MLP neurons of a small language model. Each row is named by its layer, matrix (up: input weights) and neuron, and shows model dimensions 128-255. Each number is 50 + 12 x the weight over its row's rms, rounded and kept within 0 to 99.
After each neuron's rows, "fires in" lists the words (lower case) most often at its 100 highest values on Wikipedia text that the model never trained on. A number after a token or word is its count.

L3.up856:57 47 49 44 23 51 51 43 26 71 33 70 48 43 54 59 23 65 50 51 52 43 46 50 47 66 28 51 55 58 47 66 34 62 63 42 61 42 57 36 51 55 43 61 43 53 32 37 41 61 40 67 24 54 61 50 47 49 42 42 65 37 42 58 59 55 48 61 31 51 60 23 36 71 47 43 45 52 58 65 42 60 54 39 54 57 63 64 70 34 55 48 52 63 53 48 48 45 57 43 63 36 40 46 20 37 66 47 74 56 31 41 63 55 46 51 42 43 58 43 40 33 38 55 50 55 60 43
fires in: "project" 14, "fort" 11, "2003" 8, "deaf" 7, "expected" 5, "projected" 5

L4.up629:38 47 47 60 47 44 44 62 71 56 48 70 48 40 45 41 55 48 71 32 55 55 43 46 31 74 39 35 48 56 47 68 63 62 32 56 39 57 58 53 54 23 30 44 56 60 54 48 41 46 56 23 35 40 64 46 46 44 50 46 49 50 50 31 49 45 48 56 41 50 42 48 50 75 63 50 58 42 54 56 53 58 60 46 65 44 61 60 42 36 36 39 48 28 46 48 50 53 64 51 72 54 59 97 51 53 57 51 71 47 71 36 38 39 51 46 40 42 53 34 49 33 45 63 55 58 57 37
fires in: "the" 46, "at" 19, "in" 10, "between" 8, "of" 7

L3.up633:48 26 48 66 45 49 87 47 48 59 48 44 33 18 34 53 53 38 52 63 50 58 63 36 52 67 28 28 51 50 44 64 51 40 32 43 34 43 58 73 63 38 32 34 62 59 30 41 49 51 50 44 54 80 60 59 54 57 42 59 70 39 59 59 45 48 50 45 35 48 40 45 35 58 74 52 33 41 41 60 65 42 76 28 28 40 51 56 51 33 21 42 54 49 53 38 39 44 52 45 57 37 46 48 64 45 63 67 32 35 40 45 47 57 39 43 60 34 46 56 50 26 48 71 43 40 66 56
fires in: "of" 86

L3.up1249:47 42 55 51 58 70 78 38 48 57 48 59 42 21 53 35 44 54 52 48 43 43 37 46 50 68 30 51 46 57 46 46 75 42 39 57 44 71 60 58 63 52 50 47 40 67 62 66 49 48 54 54 57 54 52 42 62 50 67 53 44 41 45 37 53 62 55 47 47 56 66 61 49 73 49 51 58 47 49 49 66 70 60 36 53 72 47 39 44 35 39 29 58 59 52 52 41 53 63 41 54 40 59 55 51 38 48 71 27 45 57 56 55 48 38 48 48 58 46 40 58 23 59 52 64 62 54 57
fires in: "of" 85

L4.up709:38 32 50 60 66 58 59 49 59 54 59 36 59 49 60 30 65 52 35 45 59 49 50 38 55 49 47 58 29 62 46 48 51 43 50 63 42 45 61 65 63 33 49 60 53 48 51 39 47 40 46 69 40 46 48 50 41 58 36 46 57 70 51 74 50 45 40 54 56 63 48 53 49 51 38 49 39 49 29 65 58 63 57 42 56 51 61 69 25 36 62 33 64 64 36 47 27 29 60 28 44 49 55 67 58 48 73 55 39 29 49 63 29 38 19 50 32 49 55 59 69 34 47 65 25 43 42 54
fires in: "was" 91, "were" 4

L4.up1064:29 73 48 50 52 57 54 59 50 62 53 38 69 62 66 67 58 35 34 62 36 46 52 40 70 36 37 35 31 48 27 54 54 62 44 50 46 38 41 48 34 49 44 51 60 63 59 47 36 42 37 42 60 63 49 46 39 81 29 49 35 37 41 62 53 51 55 49 67 49 43 51 61 56 41 46 33 57 62 53 56 41 59 64 49 56 57 67 53 37 56 57 43 50 49 44 53 69 68 30 49 66 58 40 47 53 33 52 54 38 52 61 60 42 36 56 48 50 41 45 74 56 49 29 48 46 50 42
fires in: "0" 27, "than" 8, "use" 7, "allow" 6, "present" 6, "ability" 5

L4.up1093:52 58 37 64 71 47 59 39 48 48 45 32 64 61 47 58 59 36 32 47 54 36 38 32 81 51 64 64 53 44 30 49 62 52 55 62 55 46 62 40 67 48 37 55 36 59 64 59 54 38 40 57 47 48 42 38 49 55 43 51 36 57 66 62 55 61 42 64 39 52 42 61 69 50 70 48 54 64 60 52 38 53 39 41 66 50 42 44 52 78 56 53 56 53 52 49 41 39 56 52 41 47 47 36 56 49 67 66 44 57 50 29 55 51 41 53 48 58 43 45 46 46 57 51 47 59 37 51
fires in: "by" 26, "their" 22, "of" 16, "its" 11, "his" 11

L16.up483:51 40 45 52 62 48 68 37 51 53 53 40 46 34 52 41 48 57 32 31 59 53 54 46 68 32 42 58 47 36 60 60 59 20 71 53 56 45 39 46 39 52 55 41 58 44 35 37 59 45 55 24 68 26 49 57 40 35 66 70 62 45 53 39 55 40 31 37 50 49 47 47 42 67 46 52 53 34 62 40 50 86 48 63 48 44 39 65 48 56 49 43 40 32 38 61 63 59 48 55 65 70 54 60 61 40 61 51 57 55 53 60 33 40 50 47 32 59 55 41 67 31 50 50 44 65 33 29
fires in: "was" 56, "the" 8, "ladies" 4

L3.up964:56 67 45 45 68 34 36 59 41 46 43 39 59 50 50 58 59 53 32 35 52 36 53 34 53 45 52 43 35 53 45 51 47 66 56 48 44 43 58 55 55 56 54 61 36 59 58 55 53 48 46 34 58 44 39 43 57 43 59 52 56 55 74 53 43 53 50 48 49 42 61 42 53 57 58 57 67 58 69 31 53 46 21 46 66 37 38 69 42 61 40 42 48 13 51 48 52 47 43 43 47 40 62 43 60 47 58 50 48 26 29 57 46 31 47 69 59 68 41 57 46 70 49 52 62 49 51 50
fires in: "to" 39, "the" 16, "a" 15, "fill" 4

L3.up1498:47 51 60 44 57 54 56 63 61 57 59 59 56 41 30 42 50 47 38 52 17 37 54 34 67 37 28 56 32 52 49 52 51 56 55 53 61 53 50 46 51 54 33 48 54 48 42 46 47 53 51 48 50 44 48 45 33 58 41 50 65 44 58 51 75 61 45 57 17 51 45 51 73 65 40 29 32 32 45 59 53 43 70 39 27 32 58 33 43 35 43 21 48 46 44 63 53 59 64 58 61 43 52 72 53 52 59 58 32 53 52 59 49 39 26 66 40 53 54 51 55 53 36 51 42 53 70 46
fires in: "he" 21, "which" 15, "the" 13, "total" 9, "was" 7

L3.up1070:55 56 66 62 48 57 57 51 63 66 54 46 44 47 25 39 77 34 62 65 35 52 61 44 57 20 71 69 56 51 42 33 39 63 37 59 53 34 45 42 70 59 56 59 45 48 35 11 69 45 67 54 47 59 52 48 68 49 59 55 46 38 44 38 73 52 66 71 47 57 42 39 50 67 47 40 39 40 44 36 61 41 50 65 44 57 46 49 40 44 70 45 63 41 45 48 38 46 51 70 51 54 65 44 28 39 40 30 50 44 53 47 45 61 47 51 60 40 37 57 45 44 62 32 39 65 37 54
fires in: "the" 28, "league" 23, "division" 5, "chicago" 5, "with" 5, "system" 5

L4.up1367:44 37 47 44 60 55 44 40 37 53 51 59 42 52 40 46 64 34 61 36 59 69 66 22 52 39 55 78 50 53 55 47 34 74 25 57 57 61 49 49 65 61 47 39 43 54 61 39 48 37 60 49 41 45 55 48 87 39 41 51 57 21 22 23 59 43 59 68 40 37 65 52 48 58 48 40 50 36 48 72 46 45 66 50 73 55 47 58 41 55 50 56 51 50 43 65 36 49 55 56 72 44 38 61 59 68 35 62 35 60 52 55 18 47 40 48 52 45 62 36 58 37 46 50 42 41 34 44
fires in: "the" 96

L3.up886:44 46 47 44 49 46 39 61 38 46 59 54 54 65 66 42 43 45 46 45 62 43 57 57 53 59 28 41 26 33 38 48 59 28 72 31 61 46 55 66 63 65 56 57 38 57 41 34 76 65 41 56 30 41 86 41 44 20 61 40 51 49 28 58 47 43 44 42 41 40 29 41 56 49 54 53 42 70 56 63 62 57 45 41 39 51 50 62 59 57 75 53 51 48 51 55 46 53 43 36 68 71 67 67 59 52 41 55 55 56 43 61 58 52 50 31 43 37 37 35 18 46 63 51 60 60 49 64
fires in: "site" 21, "project" 16, "unit" 11, "itself" 8, "force" 7, "projected" 6

L4.up292:59 45 49 53 35 38 37 65 43 25 37 60 68 61 44 36 49 48 62 51 52 58 54 60 46 46 36 51 37 64 52 35 43 63 46 43 33 48 52 61 36 42 56 42 39 57 49 46 56 44 62 66 60 55 57 71 65 43 53 60 45 63 73 51 56 51 46 41 59 56 49 62 57 39 55 40 45 64 67 46 47 46 52 42 44 53 58 54 59 39 50 33 40 26 17 59 62 53 57 42 73 68 68 28 61 46 49 58 52 43 58 61 54 47 66 79 79 38 54 65 48 57 56 55 33 37 32 48
fires in: "is" 26, "him" 22, "until" 13, "was" 10, "be" 10

L3.up29:35 38 53 25 58 31 58 41 42 38 53 42 43 55 63 21 58 58 51 65 59 39 56 56 39 54 47 43 48 47 51 68 56 61 59 70 59 48 35 44 36 53 37 54 46 62 31 52 52 61 56 49 62 37 50 46 49 34 58 41 62 58 52 46 71 60 48 45 58 42 38 67 70 60 51 41 28 54 71 57 55 57 39 50 61 52 35 61 41 64 37 42 43 35 48 38 41 45 65 56 43 46 62 55 65 33 69 50 46 57 34 48 39 45 70 68 58 43 47 59 50 61 44 54 58 61 56 55
fires in: "named" 24, "different" 15, "described" 8, "selected" 6, "closed" 5, "renamed" 4

L4.up976:53 60 42 52 62 56 53 33 38 54 54 44 48 43 54 52 44 48 53 27 63 52 35 52 48 67 55 43 43 49 35 59 50 38 43 49 59 33 57 65 27 41 44 53 52 53 41 62 41 47 67 61 43 42 47 57 36 53 38 26 60 53 20 28 68 72 51 37 50 65 64 51 60 41 57 59 32 54 48 47 37 51 41 50 55 75 43 62 41 35 39 55 64 65 63 59 47 50 46 59 56 44 53 54 58 63 53 45 57 44 73 58 40 29 28 65 51 61 66 33 76 45 49 51 42 44 37 44
fires in: "by" 37, "years" 18, "year" 14, "time" 8

L3.up1356:55 56 52 59 59 41 44 46 57 52 44 44 66 36 72 52 56 49 59 44 65 62 63 53 37 45 53 51 27 45 55 69 35 51 47 50 69 80 44 69 59 51 58 27 62 51 26 65 69 37 54 67 52 39 41 69 49 41 52 45 38 37 61 41 60 57 59 65 52 64 47 37 61 33 42 30 41 27 32 33 63 67 33 51 51 49 54 52 38 38 47 35 65 36 71 48 53 74 55 35 21 45 56 56 50 48 51 32 29 54 45 54 43 44 68 55 39 56 52 49 45 52 46 39 40 36 64 41
fires in: "and" 83

L3.up177:36 34 55 62 53 63 67 58 27 58 42 57 34 43 34 58 36 26 42 41 38 41 55 40 52 44 39 54 52 55 65 53 67 58 77 58 49 47 64 49 65 40 41 41 58 55 42 36 42 36 51 47 46 52 56 36 35 67 43 63 48 59 32 82 37 55 47 52 62 74 50 53 55 50 47 52 46 58 52 59 33 48 46 79 46 53 55 34 28 49 47 49 50 41 59 50 41 44 64 44 56 63 61 36 55 43 43 50 70 53 27 55 51 51 65 43 42 50 49 65 43 25 45 35 43 56 45 41
fires in: "has" 31, "were" 12, "she" 10, "was" 8, "is" 6

L3.up1123:33 65 53 54 28 31 60 57 42 41 57 46 28 37 23 44 41 47 39 47 46 39 49 47 35 62 54 59 51 32 53 54 48 72 65 45 46 52 53 51 57 54 35 43 33 51 59 44 44 46 36 67 63 68 28 65 61 61 29 53 19 68 36 25 49 63 39 36 57 53 54 42 74 43 53 67 49 40 42 55 52 36 34 51 48 46 58 60 66 25 36 50 53 54 40 48 42 62 62 77 38 65 36 59 24 56 52 52 55 66 45 65 64 53 66 39 60 66 49 56 55 38 50 83 40 49 25 34
fires in: "in" 94

L4.up1048:66 48 52 61 55 50 42 47 37 50 34 71 70 48 62 68 31 45 60 59 39 49 51 30 64 22 76 52 37 60 79 30 45 71 39 65 49 65 57 75 63 57 41 65 57 52 51 65 57 48 35 47 58 34 46 57 54 34 57 58 61 66 58 59 44 36 24 56 27 68 51 68 49 50 47 54 52 49 45 54 46 54 54 38 33 61 41 37 42 69 31 49 46 39 47 51 77 52 33 55 63 54 46 44 49 21 44 60 33 65 38 40 55 33 59 59 35 56 54 64 55 36 62 58 51 51 35 51
fires in: "be" 17, "been" 12, "came" 8, "than" 8, "become" 5

L12.up953:57 62 32 68 69 59 56 50 50 52 61 40 51 42 44 60 70 36 30 46 58 54 57 50 46 39 78 32 58 64 63 52 44 50 37 46 46 37 42 43 51 68 40 36 42 60 77 53 50 41 77 37 57 40 62 61 41 47 41 52 44 46 65 32 29 51 33 39 62 46 74 53 59 43 56 51 52 60 61 37 50 56 56 45 53 63 46 46 58 68 54 34 31 48 58 41 67 58 62 62 61 69 45 55 43 48 53 77 51 78 60 38 58 64 49 55 54 56 40 21 50 43 53 51 46 52 49 36
fires in: "as" 65, "the" 15

L4.up284:55 65 49 62 49 71 67 45 61 61 57 37 48 35 70 52 51 55 44 35 31 34 65 54 61 61 74 68 75 48 48 57 65 72 55 53 66 58 49 53 29 51 55 43 62 50 56 55 53 19 76 53 61 48 48 59 45 50 56 55 29 56 70 21 48 41 40 59 53 56 69 32 44 49 57 51 69 69 43 44 33 50 47 42 46 62 49 56 55 55 22 50 30 48 40 62 55 40 46 46 63 66 39 52 15 47 54 47 52 48 32 60 50 50 64 64 48 52 49 42 51 36 49 65 61 61 67 31
fires in: "other" 27, "2022" 10, "darko" 10, "42" 8, "eventually" 4

L4.up1185:36 43 66 83 30 49 57 66 44 42 46 36 48 30 63 48 34 47 55 46 42 56 48 64 55 58 23 67 52 51 72 50 70 59 77 40 39 48 59 67 47 31 39 56 47 36 40 75 52 49 42 55 57 45 40 68 47 50 58 51 45 55 51 63 34 64 75 57 52 59 50 53 52 51 68 44 45 56 53 45 56 47 59 55 25 43 43 54 44 40 52 42 43 46 47 59 70 45 68 08 39 60 56 39 45 39 65 48 30 53 31 51 63 51 37 28 61 40 60 44 52 47 56 56 43 61 49 55
fires in: "it" 38, "there" 7, "also" 6, "itself" 6, "children" 5, "baseball" 4

L4.up888:24 47 48 47 52 59 17 42 43 58 47 51 51 64 68 49 32 58 50 42 58 49 53 62 54 48 47 74 20 64 41 69 44 48 52 69 46 39 41 55 55 47 60 57 35 50 49 49 69 34 67 64 48 50 65 56 43 26 43 53 41 47 58 49 57 48 56 45 83 39 49 42 39 58 44 54 31 41 53 54 31 44 56 35 27 61 41 54 33 33 64 50 42 45 44 78 69 77 27 41 50 56 44 42 38 40 50 50 23 45 76 57 33 37 56 58 59 38 56 44 58 48 58 60 51 59 44 58
fires in: "him" 24, "out" 13, "in" 6, "were" 5, "is" 4

L4.up1438:36 52 46 61 37 63 30 21 52 69 43 68 53 46 59 57 61 61 34 48 52 41 36 51 46 59 61 60 69 60 41 46 45 50 49 40 62 50 19 44 54 44 54 43 58 45 37 45 53 50 63 48 58 38 32 43 39 72 28 42 35 54 27 38 44 61 61 47 45 44 39 54 41 65 57 41 45 33 55 83 39 52 44 63 34 61 46 62 52 14 42 44 60 44 28 41 78 55 49 48 44 58 50 64 50 43 48 49 54 54 41 58 71 40 54 58 71 52 68 42 33 28 68 52 53 48 59 58
fires in: "team" 28, "series" 14, "event" 12, "region" 9, "area" 9, "group" 8

L4.up403:33 44 41 41 63 41 47 47 34 61 43 39 80 50 41 59 60 50 42 47 74 50 59 62 56 38 66 52 65 43 76 45 58 38 35 51 41 59 34 62 48 55 56 31 31 48 45 60 48 34 36 39 44 67 36 59 69 59 47 62 79 49 56 54 42 52 41 40 47 57 59 64 43 28 43 28 49 65 65 67 32 51 49 47 48 42 41 56 64 42 31 27 65 50 44 34 48 40 74 48 21 48 56 42 48 64 45 60 46 42 52 57 43 68 54 72 65 58 52 54 49 41 79 34 41 34 55 53
fires in: "is" 72, "was" 9, "were" 6, "are" 4

L4.up55:32 43 58 66 51 44 34 65 54 43 50 43 53 71 49 28 40 47 60 51 56 44 55 42 47 62 49 48 37 64 64 66 41 46 37 45 42 49 72 62 55 46 58 56 62 46 46 56 62 40 46 47 71 43 61 65 76 38 49 54 55 75 29 39 47 45 40 46 38 62 55 47 57 53 75 19 49 61 25 59 56 51 49 46 36 45 35 21 47 68 49 56 44 69 57 53 52 41 36 64 38 38 36 40 35 32 43 58 69 48 57 35 37 50 26 66 67 38 66 47 32 54 40 35 33 50 43 53
fires in: "it" 56

L3.up943:44 31 35 49 42 54 26 51 28 54 50 46 62 50 68 37 54 38 49 40 64 45 61 34 57 46 37 68 46 48 44 19 43 35 32 69 51 64 44 42 55 46 49 54 45 40 42 50 46 29 31 61 22 35 54 35 44 67 48 56 51 32 39 58 59 49 48 49 65 63 53 58 49 65 73 33 44 48 49 72 59 50 57 40 58 52 39 61 51 47 64 46 44 51 39 52 39 53 42 22 50 60 40 45 43 48 64 52 28 62 33 46 45 35 35 47 48 49 66 54 38 63 73 65 37 43 47 55
fires in: "had" 40, "was" 29, "were" 14, "has" 12

L16.up1458:52 46 35 38 61 38 52 39 55 60 58 33 49 45 28 40 50 49 54 63 20 58 58 69 43 49 53 72 42 54 63 49 45 35 55 63 25 59 30 59 63 63 60 50 68 29 52 65 65 33 43 28 46 69 61 43 64 44 55 53 37 42 46 29 56 36 64 56 27 68 44 31 34 40 46 50 35 30 49 41 39 47 44 63 36 52 53 39 61 64 27 52 70 66 52 31 39 53 33 59 38 48 39 46 49 45 50 47 30 40 52 57 64 59 42 43 45 58 61 36 37 52 51 46 45 28 43 41
fires in: "an" 88, "first" 4

L4.up1126:57 37 37 54 44 51 48 41 52 51 48 68 79 37 34 33 66 64 39 59 48 57 33 46 53 59 76 50 54 46 54 67 39 49 22 44 42 34 45 63 38 55 38 23 40 44 60 41 67 56 48 49 46 41 54 45 23 64 56 56 50 54 47 43 73 70 43 54 34 45 51 51 53 50 55 46 59 39 30 59 58 43 58 59 34 19 59 45 49 35 43 37 56 41 52 65 53 42 47 32 58 48 58 68 42 44 59 43 50 40 38 55 62 55 38 62 44 71 51 69 56 45 20 43 37 39 36 36
fires in: "the" 31, "from" 11, "released" 10, "by" 7, "which" 6, "that" 5

L3.up323:37 55 57 40 65 40 40 60 46 57 51 46 36 46 54 37 56 54 60 62 68 55 57 56 63 54 59 42 52 59 59 52 46 77 61 21 34 57 40 37 60 40 34 62 47 31 59 73 45 59 51 49 43 52 47 38 34 31 37 52 71 58 40 41 61 65 42 55 48 48 51 65 51 52 66 47 45 55 27 56 71 47 59 34 58 69 48 70 22 69 64 45 42 61 40 80 51 58 52 38 49 40 37 34 54 36 46 39 66 45 38 44 36 56 48 64 47 66 53 43 41 37 62 34 55 67 53 51
fires in: "it" 27, "album" 15, "love" 11, "october" 11, "name" 4

L3.up1347:45 43 59 53 48 60 40 40 32 44 52 63 61 71 48 60 66 41 61 52 54 46 44 45 52 72 67 52 49 55 51 55 65 35 53 66 56 53 51 39 57 59 55 35 70 40 41 51 61 38 26 52 59 22 60 59 33 64 66 44 19 44 38 49 41 47 61 49 55 68 35 54 54 41 34 60 46 59 45 51 33 69 47 49 42 44 55 58 28 60 52 47 37 24 61 59 48 46 36 49 28 46 44 41 59 67 64 50 53 46 66 51 43 43 62 50 37 36 67 51 55 66 40 42 53 44 56 37
fires in: "s" 44, "as" 6, "actress" 5, "sham" 4

L4.up1084:52 52 70 40 62 74 51 65 61 62 58 68 56 44 48 49 24 45 34 60 67 53 46 47 62 56 73 26 68 51 62 58 42 50 23 31 62 35 43 51 47 45 41 49 62 47 44 50 40 35 65 62 33 48 42 74 48 51 44 55 24 47 54 42 55 42 52 51 32 74 83 62 32 41 67 63 56 36 68 70 50 53 52 50 60 67 75 72 52 38 37 52 65 36 42 33 67 64 55 46 66 37 54 53 44 39 39 38 32 47 35 26 44 38 57 64 28 67 46 43 59 45 53 72 50 47 62 53
fires in: "group" 27, "team" 24, "club" 23, "party" 5, "conference" 4

L3.up61:47 40 34 43 52 77 66 54 54 41 45 45 37 24 35 23 36 46 52 60 53 40 56 44 27 64 45 35 42 33 44 64 66 64 49 85 37 50 39 48 40 56 49 46 57 59 72 80 45 61 81 59 52 46 31 60 39 61 46 64 46 43 51 38 56 38 47 35 27 47 49 36 57 80 44 62 50 36 38 54 43 57 51 32 63 56 75 59 46 66 18 50 70 36 47 54 35 36 44 56 31 32 35 62 25 52 59 62 61 43 69 34 48 57 28 37 64 68 60 54 57 50 31 56 50 49 55 59
fires in: "in" 92

L4.up989:32 23 38 54 61 66 35 41 29 57 42 43 53 72 52 57 48 59 39 38 52 79 51 55 51 47 28 51 43 52 61 30 56 47 23 49 48 40 57 60 46 45 62 57 64 51 40 27 49 27 45 67 46 54 51 56 28 48 67 58 56 52 23 66 62 39 57 45 52 64 27 58 53 59 66 28 50 52 61 53 43 44 55 48 60 46 59 52 43 35 60 42 49 72 35 50 45 54 47 41 42 32 55 72 59 32 64 39 53 42 51 72 53 48 54 44 35 31 26 61 58 40 55 58 55 57 44 68
fires in: "railroad" 15, "have" 10, "railway" 8, "bridge" 7, "group" 5, "river" 5

L4.up1214:22 71 31 42 36 42 13 58 49 48 55 44 61 48 63 55 51 20 60 66 37 29 41 30 55 59 20 41 34 60 54 62 46 54 39 36 33 65 58 61 34 24 55 40 37 41 42 43 33 48 44 53 46 78 69 69 46 68 44 40 38 33 60 65 48 62 43 50 49 60 31 63 42 59 57 42 59 53 51 51 59 44 58 42 71 42 35 51 69 73 55 62 70 42 35 66 65 44 59 51 74 61 50 36 54 54 56 54 41 49 55 59 45 46 49 50 43 35 35 38 43 33 51 70 40 62 39 68
fires in: "was" 36, "be" 23, "ratio" 5, "to" 5, "vol" 4

L3.up162:42 35 61 55 69 42 50 37 45 41 64 57 64 46 58 64 53 60 63 52 75 52 40 29 36 62 44 59 57 49 51 50 50 78 41 48 57 46 44 65 53 37 43 50 52 61 47 46 59 66 25 34 50 43 46 56 42 34 45 54 31 30 39 39 48 72 55 63 63 50 66 37 65 36 57 49 55 53 55 70 33 45 34 27 61 57 52 48 50 39 57 35 41 41 57 54 40 45 49 54 75 47 62 31 52 61 49 32 38 67 72 51 48 37 62 69 40 54 64 58 56 27 52 62 51 44 62 33
fires in: "that" 40, "including" 29, "the" 6, "resulted" 4, "consisted" 4

L4.up816:39 65 47 58 58 41 64 41 46 50 36 35 51 38 59 46 56 44 41 29 42 51 47 24 48 70 44 71 61 48 45 25 53 61 48 56 32 49 34 61 75 47 51 54 29 35 43 27 57 42 44 45 43 47 53 61 39 48 44 39 54 48 59 67 50 37 39 45 40 63 54 33 56 58 65 52 50 46 58 55 65 58 62 39 55 58 63 58 61 32 24 51 65 61 68 40 42 38 60 32 51 31 60 29 56 38 49 47 49 39 39 43 64 49 44 51 58 51 54 44 31 52 59 32 45 71 40 56
fires in: "railroad" 12, "class" 11, "band" 10, "of" 8, "society" 5, "soviet" 5

L3.up21:41 45 39 66 28 40 45 29 21 64 60 43 34 42 45 49 59 41 34 70 30 44 50 44 39 47 27 46 34 46 41 47 66 60 41 62 43 61 53 43 63 43 41 62 39 38 39 41 57 37 43 43 46 68 69 55 46 52 56 52 83 58 31 39 50 46 40 48 67 42 46 44 51 61 74 51 62 38 38 48 61 59 80 52 41 60 44 72 38 49 56 42 48 62 33 33 52 49 39 69 46 57 44 68 50 52 64 47 41 42 43 56 39 55 51 40 56 54 56 58 36 45 25 42 56 50 40 42
fires in: "high" 18, "world" 14, "lord" 9, "of" 7, "battle" 6

L3.up219:53 65 54 58 39 54 53 53 43 64 32 41 42 37 49 38 62 37 60 45 42 47 37 41 62 48 53 48 37 45 44 49 43 76 28 72 65 27 66 44 42 37 36 45 61 32 23 53 74 42 71 59 60 60 61 54 42 63 19 40 52 37 27 34 38 32 65 31 42 61 22 65 52 61 63 58 18 30 51 31 45 35 63 45 66 50 74 63 74 34 34 60 47 38 45 39 53 55 51 47 34 75 45 61 45 54 50 58 43 71 47 32 22 54 43 63 59 71 58 44 53 41 67 50 62 51 54 46
fires in: "name" 15, "population" 14, "year" 13, "points" 8, "years" 7, "rights" 6

L16.up1050:30 75 38 49 35 36 51 51 67 53 52 68 34 46 40 37 48 54 50 63 62 46 47 57 54 50 57 52 55 66 71 57 45 49 57 50 39 47 46 53 45 46 55 50 41 32 71 60 67 57 15 39 63 45 43 32 39 40 40 58 61 40 34 48 43 35 54 42 36 73 30 28 43 37 51 65 52 30 48 55 65 65 38 48 51 71 51 56 70 53 29 58 58 51 72 69 33 42 54 68 44 76 44 55 70 45 30 53 46 30 40 47 53 44 64 44 68 52 43 42 39 65 57 37 32 35 45 25
fires in: "an" 79

L12.up1487:32 65 37 66 47 60 61 58 51 49 43 63 65 48 42 42 39 56 61 59 53 58 57 49 75 48 55 60 43 52 49 44 47 42 48 58 23 55 66 41 37 47 46 44 53 38 30 45 49 54 64 53 47 45 63 65 51 70 51 55 23 37 40 44 49 53 13 61 51 47 61 70 60 56 59 39 75 58 54 52 43 42 68 56 47 57 54 48 35 54 25 25 26 59 60 71 68 33 31 39 55 52 47 36 63 47 52 54 33 49 42 53 37 45 51 52 62 52 61 41 38 74 44 37 52 56 37 53
fires in: "was" 27, "been" 15, "he" 13, "is" 9, "being" 6

L3.up185:49 55 43 68 29 62 44 64 36 51 54 39 78 29 55 48 67 34 40 45 39 49 25 56 49 55 54 61 53 16 42 52 45 78 52 50 56 55 58 51 24 59 46 54 56 37 42 33 73 36 80 65 61 51 80 72 41 32 33 42 36 43 50 45 66 55 62 37 53 63 34 26 24 50 64 53 39 48 71 65 58 37 59 50 52 41 20 63 53 38 48 33 25 38 46 45 65 48 38 37 48 49 66 43 33 56 55 50 37 45 52 46 65 57 40 51 36 63 55 36 69 38 54 57 44 60 51 47
fires in: "also" 30, "itself" 11, "himself" 10, "way" 6, "therefore" 5

L4.up1509:51 48 28 46 24 53 54 49 47 57 54 52 40 36 54 45 55 51 47 46 42 65 49 59 57 75 82 42 57 55 40 71 62 54 44 51 40 59 45 62 37 52 53 43 69 46 54 40 46 50 58 67 46 42 55 53 35 53 42 51 47 26 45 53 48 56 59 61 17 51 53 42 59 54 47 58 39 50 41 57 65 35 39 46 36 42 56 36 53 66 43 43 56 37 74 76 47 69 54 31 46 45 51 36 65 43 51 31 44 38 52 47 54 50 39 83 47 51 41 40 59 36 44 50 65 46 61 49
fires in: "and" 40, "which" 31, "new" 5, "other" 4

L4.up1022:47 57 63 53 54 50 42 30 56 56 61 29 44 51 31 39 41 51 41 33 41 55 40 25 49 61 61 69 47 43 35 39 38 54 29 62 37 58 44 65 60 50 64 59 74 71 38 53 48 58 38 30 43 83 54 62 41 44 57 51 33 52 53 55 68 47 28 65 64 53 36 50 30 45 67 47 49 48 37 55 61 48 45 40 33 42 58 62 38 39 59 50 82 57 63 46 45 46 63 39 50 55 50 67 64 47 48 40 59 53 31 65 42 40 40 57 56 51 39 38 53 55 52 53 59 36 34 54
fires in: "france" 13, "country" 12, "city" 10, "court" 8, "plant" 7, "site" 6

L3.up58:55 64 64 50 69 51 39 67 46 31 50 29 43 54 33 36 64 38 38 46 55 59 57 60 48 54 38 55 60 47 38 43 37 45 55 77 63 54 52 61 44 41 47 59 69 62 58 46 78 61 31 45 62 42 29 77 41 54 41 36 63 65 59 36 58 49 40 50 58 46 64 44 60 45 58 36 41 44 46 60 59 35 64 43 49 71 70 45 54 41 37 41 43 42 44 60 49 59 35 64 56 39 53 61 62 76 52 50 66 30 61 41 42 40 51 41 67 41 61 47 49 40 52 55 63 58 48 32
fires in: "so" 19, "without" 12, "similar" 11, "longer" 8, "compared" 6, "larger" 5

L4.up871:37 53 35 40 46 30 55 53 47 55 55 69 55 43 50 53 41 60 47 72 61 46 30 57 42 42 51 66 47 61 41 50 38 50 31 73 64 53 41 51 63 48 43 77 70 56 66 27 39 34 68 39 60 63 52 53 49 27 30 60 69 65 42 67 54 54 52 62 73 57 30 54 50 60 60 32 45 37 42 51 47 49 38 53 47 51 51 38 64 54 56 41 74 81 49 56 44 56 47 28 51 49 28 31 52 27 70 50 56 70 46 38 45 64 52 43 61 28 65 40 68 66 43 55 45 46 54 33
fires in: "town" 32, "county" 10, "municipality" 8, "local" 8, "city" 6, "borough" 4